{
  "n_layer": 12,
  "d_model": 768,
  "n_head": 12,
  "n_kv_head": 4,
  "head_dim": 64,
  "d_mlp": 2688,
  "vocab_size": 32768,
  "activation": "tanh_gelu",
  "norm": "layernorm",
  "norm_place": "pre",
  "norm_eps": 1e-05,
  "positions": "learned",
  "qk_norm": false,
  "attn_scale": 0.125,
  "bias": "all",
  "tie_embeddings": true,
  "parallel_block": false,
  "init": "uniform",
  "init_std_qkv": 0.0163,
  "init_std_o": 0.0163,
  "init_std_up": 0.0163,
  "init_std_down": 0.0,
  "optimizer": "adam_variant",
  "lr": 0.000414,
  "beta1": 0.9,
  "beta2": 0.95,
  "weight_decay": 0.8,
  "lr_head": 0.00439,
  "grad_clip": 1.0,
  "warmup_steps": 260,
  "schedule": "cos",
  "final_lr_fraction": 0.0,
  "batch_tokens": 131072,
  "seq_len": 512,
  "doc_mask": true,
  "train_tokens": 748700000,
  "steps": 5713,
  "dataset": "wikipedia_en"
}
MLP neurons of a small language model. Each row is named by its layer, matrix (up: input weights; down: output weights) and neuron, and shows model dimensions 288-383. Each number is 128 + 32 x the weight over its row's rms, rounded and kept within 0 to 255.
Before each neuron's rows, "fires before" lists the tokens most often just after its 100 highest values on Wikipedia text that the model never trained on.

fires before: "201", "6", "200", "16", "202"
L8.up1031 [103  99 103 116 151 123 119 125 122 134 107 124  82  87 144 119 115 132 138 129 114 145  95 130  60 113 187 138  79  77 114  95 107 110 147 103  55 179 141 122  96  89 145 144  98 197 111 149 140 118 147 180 175 169 133 147  60 136 100  79 112  87 129 146  97  57  77 127 207 172 128 167 126 105  95 140 104 113 161  85 113 173 146  33  83 120 117  85 127 131 180 122 153 117 107 179]
L8.down1031 [133 106 151 118  94  88 115 163 134 156 139 133 140 173 130  63 166 147 162  62  89 104 178 116  94 105 159 121 140 108 147 123  97 127 109  93 170 153  98 124  96 180 135 117 107 128 107 156 153 149 109  73 137 133 180 116 107 139  88 175 101 159 100  75  85 171 192 150 171  96 155 112  99 158 108 146 153 118 183 134 175 186 149 129  77 188  98  69 129 201 120 131 158 115  87 112]

fires before: " ", " and", " for", " with", "|"
L8.up1858 [147  95  96 153 136 171 105 125 149  99 108 131 107 143 142 113 163 116 152 124 115 114 130 151 157 138 109 152 153 136 159 161 111  99 143 174  97 113 161 133 116 104 174 110  72 142 115 100 136  96 113  73 109  92 115 114 160 120 105 121 165 107 129 111 124 114 146 145 107 156  87  94 149 160 126 132  94 176  97 155 101 106 120 120 128 152  80  87 106  83 103 189  95 163 121 103]
L8.down1858 [137  60  83 122 154  99  92 130 169 116 147 117 107 135 132 150 114 208 155 147 108 122  51 154 112 109 181 156 148 161 112 144  99 131 143 143 156 106 143 127 108 116 107 164 181 189 109 198  92 206 156  94  76 133 172  97 124 103 113 113 141 138 110 124 139  96 134 189 138 134 167 168 123 124 170 101 204 165 122 183 186 122  90 155 100 165  68 162  79 165 123  97 117  92  81 117]

fires before: " to", "–", "-", ",", "."
L8.up1091 [128  88 123 113 102  95 157 166 126 168 125  98 107 115  59 161 133 143 179  70 139  75 119 157 101 135 150 140  92 162 130 124 141 132 133 119 184 139 123 100 105 189 109  86 117 127 182 118 160 113 161 124 129 105 157 106 154 115 135 153 151  64  91  80 133 150 129 138 119 160 151 158 133 128 144  91 107 171 140 147 134  97  96  61  99 164 130 136 120 158  70  88 111  83 135 118]
L8.down1091 [129 139 130 138  48 133 104 143 104 117 109 125 139 135  79 210 104 175  81 166  83 102 103 123 124 177 122 125 120 113 101 173 114 166  73 174 140 160 181 142 124 117 138 125 118 123 136  85 121 177 145 187 157  84  84 140 173  81 157 152  85 140 129 136 113 143 130 141 117 128 134 138 101 119 137 127 154 128 104 135 158 112 168 154 179 169 100  96 185 113 161 151 147 153  86 151]

fires before: ";", " ", ","
L8.up2216 [124  58 138 104 127 157 141 109 148 150 175  78 137  91 191 139  87 138 177 156  85 126 118 136  82 175 102  95 177 166 129 102 105 176  78  97 132  97 129  96 116 120  93 141  74 181 107 143 145  62 133 179  97 179 143  84 172 151 144 120 103 124 151  12 144 116  97 159 163 163 100 137 139 167 116 139  94  93  93  92 125 125 117  84  88 176 162 117 128 112  76 128 144  77 119  68]
L8.down2216 [ 65 109  97 127 140 126  96 137 144  96 115 117 147 123  92 157  80 128 153 138 112 177 118 111  94 170  94 100 102 174 136 103  88 130  82 118 139 143  52 147 142 108 125 157 144 139 114 142 148 103  76 187 115 125  96  87 149 120 128  92 103  48 108 123 114  91 108 127 103 185 110 156 103 117  95  83 125  67 109 175 117 166  67 120  96 127  90 119 136 134  91 137 136 171 147 115]

fires before: ",", " |", ";", " "
L8.up2272 [ 75 103 100  90 150 121 213  99 141 117 122 137 168 129 203 145  93 124 205  73 116 134 136 172 157 134 148 104 165 148 164  47 123 211  79  61 104 148  78 127 156 135 162  99 107 164 141 134 108 115 108 137  99 177 157  93 118 129 126 128 104 105 152 149 122 122 118  94 115 123 155 162  71 138 165 147 104 109 163 155  49 149  91  97  98  81 196 123 128 131 109  84 164  94  81  96]
L8.down2272 [129 168 111  85 107  79 151 131 112 123 105 144  97 188 118 130 131  68 164 135 108 157  82 144 151 159  84 105 112 125 162  86  91  80 119  91  93 118 112  96 150  80 166 123 132 176  96 140 160 182  59 105 133 138 143 121 171 124  69 168 153 101 149 125  58 152 102 119 162 116 119 146 138 185 170 113  96 132 148  94  78 150  97 118 118  92 133 143 195  93 128  60  91  87 116 127]

fires before: ",", "),", ")\n", "–", " (", " |"
L8.up425 [165 121 158 174 120  64 150 111 132  87 107 127 141  97 147 155 189  87 126 213 111 171 155  88  92  88 146 116 145 174 185 149  94 151  72 127  67 143  72 127 177 168 175 146 114 157 125  59 134 123 153 176 137 101 102 121 160 143 207 123 164 154 173  97  77 120 156 175 130 104 125 148 128 122 164 192 121 160 148 181 130  90 206  94 147 117 110 122 104 114  97 126 111 171 203 173]
L8.down425 [179 102 178 111 190 209  64 128 151 102 128 162  71 186 138 125  76 143 151  96 119 109 157 122  70  74 160 124 196  64 107 130 146  66 156 115 104 210 127 141 141 103 169 145  81 131 112  98 127 168 111 121  80  85 138  91 179 169  95 125 100  92 181 107  96 128  99 123 160  85 140 165 201 151  87 115 130 173 119 126 117 157 191 203 129 125 115 119 111 102 100 109  97  99  81 136]

fires before: " ", "|", " of"
L8.up260 [154 145  77 160 133 131 173 187 168 137 143 166 139 149 167  83 185 110 112 124  96 181 162 126 122 151 164 171 100 188  92  95 176 146 140 108 131 122 178 124 135 121 160  99 128  53  94 115 127  58  98  57 147 147 107 158 131  85  73 143 176 142 136 117 111 127 159 117  85  68 136  51 110 114 212 138  91 113 107 115  31 110 186  55 104 151 102 144  75 111 158 130 136 130 131  77]
L8.down260 [146 102 134 172  89 167  83 115 153 167  59 114 132 123 107 146  68 140 151 139 166 158 150 161 123 102 109 219 150 187 140 154  84 114 120 137 138 157 138 165 131 140  94 126 152 182 104 129 156 147  69 104 109 148 120  59 117 117 190 154 181 117 126  58 188 158 133 127 107 135 120 162 126 169 101  89 156 135  70 114 132 117 172 171  99 120  68 157 116 192 106 126 104 158  58  95]

fires before: " |\n", " to", " and", ",", " in", "."
L8.up946 [160 171 116 137 209  74 139 154  67 118 136 102 102 142 140 138 130 113 136  60 141 124 145  64 117 128 179  85  92  71 147 115 170  86 103  97 157 106 143 150 142 174  88 137 105 134 110 158 132 125 151 113 166 125  56  95 109 108 136 134 153 176  95  28  41 169 146 119  99  72 117 161 162 215 136 120 130 189 122 121 105  98 155 104 140  89 110 122 121 101 109 153  71 126 115 145]
L8.down946 [131 128 109 113 144  94  63 117 169  89 178 154 198 164  94 143  97 149 166 123 167 136 144  73 124 127 122 167 140 110 113 133 126 189 128 117 134 137 141 122 165  71 168 104 129 154 122 109  72 180 140 108 130 139 153 105 148 149 104  91 146 168 160 116 106 102 134 121 139 119 108 135 198 127 133 161 164 131  95 125 124 118 165 140  84 194 162 119 117 180 108 146 116 103 173 161]

fires before: " ", "-", "|", ",", " |", "."
L8.up1946 [107 140 140 146 169  95 184 210 100 114  84  97 104 133 126 112 131 169 145  63 125  82 169 150 130 206 154 106 146 147 149 105 192  78 144 144 158 138 118 130  89  96 102 109 151 150 165 139 150 134 120 152 156 131 162  90 128 131 136 176 118 169  51  78 133 111  88 189 105 132  98 126 119 142  76 104 103 130 120 131 114 161 146  64 143 214 136 123 125 105 123 118 125 130 111 140]
L8.down1946 [146 147 166 155  83 145  76 158  82 138 114 104 165  77 146 131 111 135 146 149 150 109 117 105  77  74 146 145 189 103 107  93  90 126 107 147 151 173 101 145  71 123 113 127 154 142  78  69 105 111 170 146 115 142 107 126 125 136 138 134 119 131 148  56 132 162 120  95 123 132 151 160 119 159 127 212  85 138 150 123 155 153 127 112 140 114  93 149 127 134 126 161 150  86 167 138]

fires before: " (", " Japanese", ",", " English", " American", "footballer"
L8.up1030 [ 87  83 114 181 137  72 192 146 131  98 124 163 140  86 138 114 141  84  96 192 115 181 134 153 134 125  80 134  65 142 158 116 117 138 118 101  92 106 128 113 182  69 126 123 148 138 147  99 162  95 137 176 124 174 126 110  86 124 145 107 143  96  57 102  77 126 151 197 100 147 116 179 155 109 100 165 112 131 131 116 110 166  95 100  98  77 163  87 117 104 149 135 145  94 207 107]
L8.down1030 [ 76 109 113 153 155 163 103 159 175  49 142 165 144  71 102  90 151 158 143 194 143  83 171 113  61 109 129 157 126 131  89  89 163 142 127 149  71 145 122 109 104  64 173 144 124 157 153 138 139 178 122 206 159 116 155  76 141 114 129  55 133 136 140 121 138  93  95 150 134 161  81 148 130 112 126 146 140 114  76 155  95 168  68 154 159 130  86 133  93 163 128  93 136 144 107 150]

fires before: "200", "201", ","
L8.up673 [173 127 119  50 160  81 116 104 123 146 146 107 144 106 136 105 111 180 167 148 111 127 103 119 144 135 180 174 161 127 176  57  80 140 131  50  90 120 121 144 127 145 153 121 147 133 168 161 195  27 181 159 158 171 163 171 128 103 156 129  99 112 191 135 147 127 132 126 126 100 152 113 136  88  66 171 145 163 159 139 186 152 173  84 129  67 125 139 115 193 104 107 159  78 101 150]
L8.down673 [ 66  86  88 112 176 103 141 144 151  70  91 111 105 125 110 157 112 101 101 139 145  59 181 113 129 125 179 151 112 159 111  72  69 124 167 136 111 171 126 130 184 140 156  70 164 177  96 107 108 190 113 122 104 142 108 158  68 164 151 137 128 112 109 181 157 137 190 152 121  71  90 163 115 121 152  94 128 132 111 201 151 147 125 153  99 153  94  99 150 124 124 154 185 177 185 132]

fires before: " |\n"
L8.up912 [172 190 105 169 110 124 137  78 138 100 181 134 135 115 141 147  97 174 134 104 158  86 112 122  74 111  94  98 122 127 131 125 178 130 139  87  93  92 159 190 190 196 101 124 105 208 147  95  94  93 182  78  88 124 127 191  94  71 187 139  98 151 117 131 132 185 126 134  80 109 115 152 101  90 180  88 187 126 133 123  79 102 117 119 157 176 104  97 135 101  95 104 112 168 192 203]
L8.down912 [129  75 159  84 131 102  88 116 127 138 109 137 124  92  90 168  99 212 102 114 103 149 145 101 105 171 110 138 110  61 129 148  88  83 130 139 122 135 194 184 151 133 143 136 127 137 159 141  65 116 178 128 113 103 170  65 178 162 133 131 108 171 141 146 167 131 135 134 104 139  46 119 178 136 124 177 207 115 141 150 156  88 131 152 128  67 122 128 145  98 156 198 120 107 149  97]

fires before: ":", "6", "5", "-"
L8.up366 [170 126 128  67 103 128  81 134 121  91 164 186 125 122 112 155 132  92 100 108  63 183 102 125 131 108  92 123 165  85 155  85  98 132 137 145  59 127 100 138 136  84  79 129 127 133  73 106 113  64 133  49 124 185 120 127 111 116 151 152 111  56 164 108  99  98 137  87 171 125 121 119 160  97  73 123 161 156 111 110 100 126 138  81 135 125 147  57 102 135 117 100 134 178 101 143]
L8.down366 [ 77  96 152 107 121 152  82 156 141 143 108 109 180 156  64  65 168 210 108  79  93 134 116 103 147  89 115 114  89 143 179 176 155 112  78 158 161 109 185  98  93 131 124 157 110 157 185 140 143 145 147  73 142 102 164 105 120 120  93 127 142  62  93  97  98 141 128 161 148  98 103 124 123 132 113  90 189 128  57 137 121  88 176 156 149 180 162 124  79 131 132 109 138 139 130 127]

fires before: " |\n", " |\n\n", " |"
L8.up1970 [146 146 123 140  79  95 140 112 138 122 158 109 118 135 195 132 120 194 146 149 105 183 167 108 140 138 194  78 129 190 118  85 160 151 114 125 164 120 142 151 177  93 102 119  88 152 151 139 102  67 155 128 104 150 134 142 135 122 210 124  99 124 149  81 112 174 128 116 132 108 122 130 181 114 139 159 163 109 105 143  76 147 125 133 151 132 164  65 123 108 100  73 108 143 125 134]
L8.down1970 [ 80  94 219 135 118 119  88 106 109 138 129 196 185 161  61 165 147 145  91 134 198  93 128 102 142 157  95 170 119  81  77 110  91 130 148 117 162 123 140 157 126 105 164 168 141  99 115 160 130 221  80 122 108 108  81 100 151 121 142 125 132 129 139  96 155 107 177 148 123 145 114 181 124 184 131 134 128 132 100 146 201 157  96 163 151 112  77 186 150 158  93 171  69 124  96 139]

fires before: "6", "5", "7"
L8.up2423 [113 144  83  87 152 110  99 141 147 157 138  98  91 100 141 174 157 138 116 123 137  87 144  95 183  92 105  91 183 153 104 122  43 117 131 119  73 117 153 142 132 166 156 131 146 152 147  88 193 154 166  99 128 194 127  76 142 137 162 100 103  73 139 117 164  82  85  99 118 118 132 158 104 177  90 164 159 143 101 151  60 135 201  89 145  73  48  75  90 138  90  94 103  83 120 103]
L8.down2423 [ 74 125 105 113 140 113 139 174 207 193  75 100 136  92 152  90 183 135 155  78 102 121 129 129 133 146 161 153 164 128 115 125 128  50 140 172 144 154 119 115 133 131 122 119 135 101 147 105 116 177 165 120 142 125 154 139 165 119 149 108 168 111  81 106 163  97 166 116 160 112 139 167 100 139 169 106 173 130 138 122 144  93 116  64 121 124  48 107 130 103 175  80 191 123 120 117]